config.yaml
num_hidden_layers: 16
intermediate_size: 512
norm: "layernorm"
norm_place: "pre"
norm_eps: 1e-05
qk_norm: true
attn_scale: 0.144
init: "trunc"
init_std_qkv: 0.0341
init_std_o: 0.0382
init_std_up: 0.0341
init_std_down: 0.0
learning_rate: 0.00284
lr_mult_o: 2.0
dataset: "wikipedia_en"
MLP neurons of a small language model. Each row is named by its layer, matrix (up: input weights) and neuron, and shows model dimensions 16-111. Each number is 128 + 24 x the weight over its row's rms, rounded and kept within 0 to 255. Numbers have three digits each.
After each neuron's rows, "fires after" lists the tokens most often just before its 100 highest values on Wikipedia text that the model never trained on; "fires on" lists the tokens most often at its 100 highest values on Wikipedia text that the model never trained on.

L5.up394:166124108118144131088146142104094146124135141169118156124137150076122150161120053151106095129134115090128128154063131119080125121137135115121126161122136107122151160161117113111086132124128118139152158159159123158169135130148091103147140160136098117132132128114134158105138106095122173085
fires after: "-", " f", " M", " F", "f", " under"
fires on: "r", " B", "b", "st", "l", "t"

L6.up206:139079107121117062167119154142090113122145140095098187148140158129138100151152171133094094180121114115141099140103159173103120153108137108121120143150125155146143105100090134100151136148157106149073129103087095070117133145075111127120130156148103116152152144113155146132192118127100145128
fires after: " h", " L", " St", "r", " Th", " sc"
fires on: "ous", "or", "es", "um", "ock", "i"

L11.up246:123148131139133136139159144137102101104135168176145115135123176075092110106144145152120091118108095084141145113111158126126114102134128133110131101133120131179137148110167165158127169131133086134116139128119125125108110095137141101115154077148099134164122154124150145123099167186127096118
fires after: "0", "°", "″", "1", "9", "2"
fires on: "N", "2", " years", "0", ","

L11.up84:119145086057134145115102156153181120107100131101121124118157118163141125157126123122127133097129145131180092097108071151114092146156134101136110149107131127124120108120123146128111144134165155110124166108136100098142144118193174133143130169130131166102162122096150141149115089134095108157
fires after: "0", "9", " ", "|", "–"
fires on: "2", "9", "1", " ", "0", "8"

L10.up486:115122123131152161123067167151145104136112113120123098126119120122100150113066133159081128141105127156159110142146159143157118121129087128082126145126123128206125142153149116128121113121146162172132141086139082077149143157150122138171138097125144154113106082109166163112092170175128138099
fires after: "0", "–", "9", " ", "2"
fires on: "1", "2", "0", " that", "9"

L6.up54:121109122107134103135089106117114149103109142150140171111088136106108119136120103131105121151160136116099168128111161140151127109115121107131141153100128118138120125117126156104151125122098095149125119149128119176179121127213143152125102137159163090132089131124109136099068149169108133125
fires after: " B", " b", "-"
fires on: "ac", "c", "us", "e", "ic", "ish"

L11.up292:148109117075159140121130086156121154099144112123085113115099134184133141166070154164131158110116148124148124129097135110120104139135126125114147116106127112128149110098140109152096134118128134107116135096115104138133154173142124129120131148072118161117125105115144140159137115171098147163
fires after: "0", " ", "–", "2"
fires on: "2", " ro", ":", "ro"

L8.up167:080148140165127105130126158100084152128117107123182131126062140129143133103117173164149089121129140129119150123136118147140157103110122130100089130079115141188143091118132160099122149136153137129120120132124110127134146110142100137116108137141124129131162173113097157123089126150116140125
fires after: "7", "1", "0", "5", "9", "4"
fires on: ",", "1", " February", "9", "5", "3"

L11.up505:120146166105114137130113158131148169148115154170086110114136156099152090152102097164128153113136131104116114128117128135107137081092187141123123116146091160151112116110108125137132091147135127174142127093142161140171127145112147155131081140133146128135143091119116106098113106152102105151
fires after: "0", "5", "9", "3", "2", " |"
fires on: "0", " se", "7", "re", "2"

L5.up33:153161155089157121128110114120147147145117115099117124116094110170123137110097113102153132117128148099111098149129088130140137168099132127111128122128077163142087100115153118125101117143171126151095120168151111153171148111139131177125132105142126137106112133153137173158146105130151114134
fires after: " ag", " U", " al", " sy", " cor", " Cor"
fires on: ".", "re", "and", "ps", "ope", "n"

L9.up144:112091100099127129145121148137127086100133109111129145097101126147139169178137122127129133149126163143112070180152124130136132142141136117114123132146123140167148119202106134132122145157128132102164101135144117120144096104105133187090157125140124116091157109093157121146109119134117102119
fires after: "1", ",", "5", "2", "7"
fires on: "2", "1", ".", "6", "7", "5"

L12.up195:120124117116147130138126120110113113103104124142107077094133146102117143140097160119118151124156156108147149126106135130078118111167113112132148141111135130124085147149143156126081133108120145089146098098118160144172178123163150160168131101149097184103135155143129117137108093121106115168
fires after: " ", "0", "–", "|", "9"
fires on: "2", "1", " ", "9"

L9.up86:135116137102145161143100113153134145116103115119109135125149146099121101069110160079152139135125123149173128108116131138132129144126076111100114168147128153107103130133138106124129115150149182130113154140134143068134170085153169147123113121150140163113115092149119104155098133108103125121
fires after: " N", "0", " |", "9", "8", "|"
fires on: " ", "M", "P", "9", "0"

L9.up303:098141096075105078123094125156140130133119136139156155096125129099129131139143147104113127148113095139093129172146125156135108090125126102126080144088099152159115165156112142085136114120115159139153123119068119150098133140109113138119133126116138119128094160171110153117130186119136116132
fires after: " ", " B", "b", " b"
fires on: "1", "ish", "-", "ip"

L8.up256:127109117069144141101120134190123091130138155113127124093129139121125115119125117142077128149144164147116122144152137137089125118119133175124101132134133109187166122160146148137156156124120099146145143085124128146096142095133117140155131119101142109080125199153119148146116133148102135099
fires after: "0", "9", "8"
fires on: "1", "2", "3"

L10.up235:160119184128159147147139138149182142156122118159148101128143092155152132152138135128132129133143153129104180119168113085103138124094148094116131137118124140126089072136140128131134145110132155163108108122142177105172149137133129122074118069165140130096097100134143101127081131110143104139
fires after: "2", " ", " Off"
fires on: "0", "2", " Co", "ic", " Pe"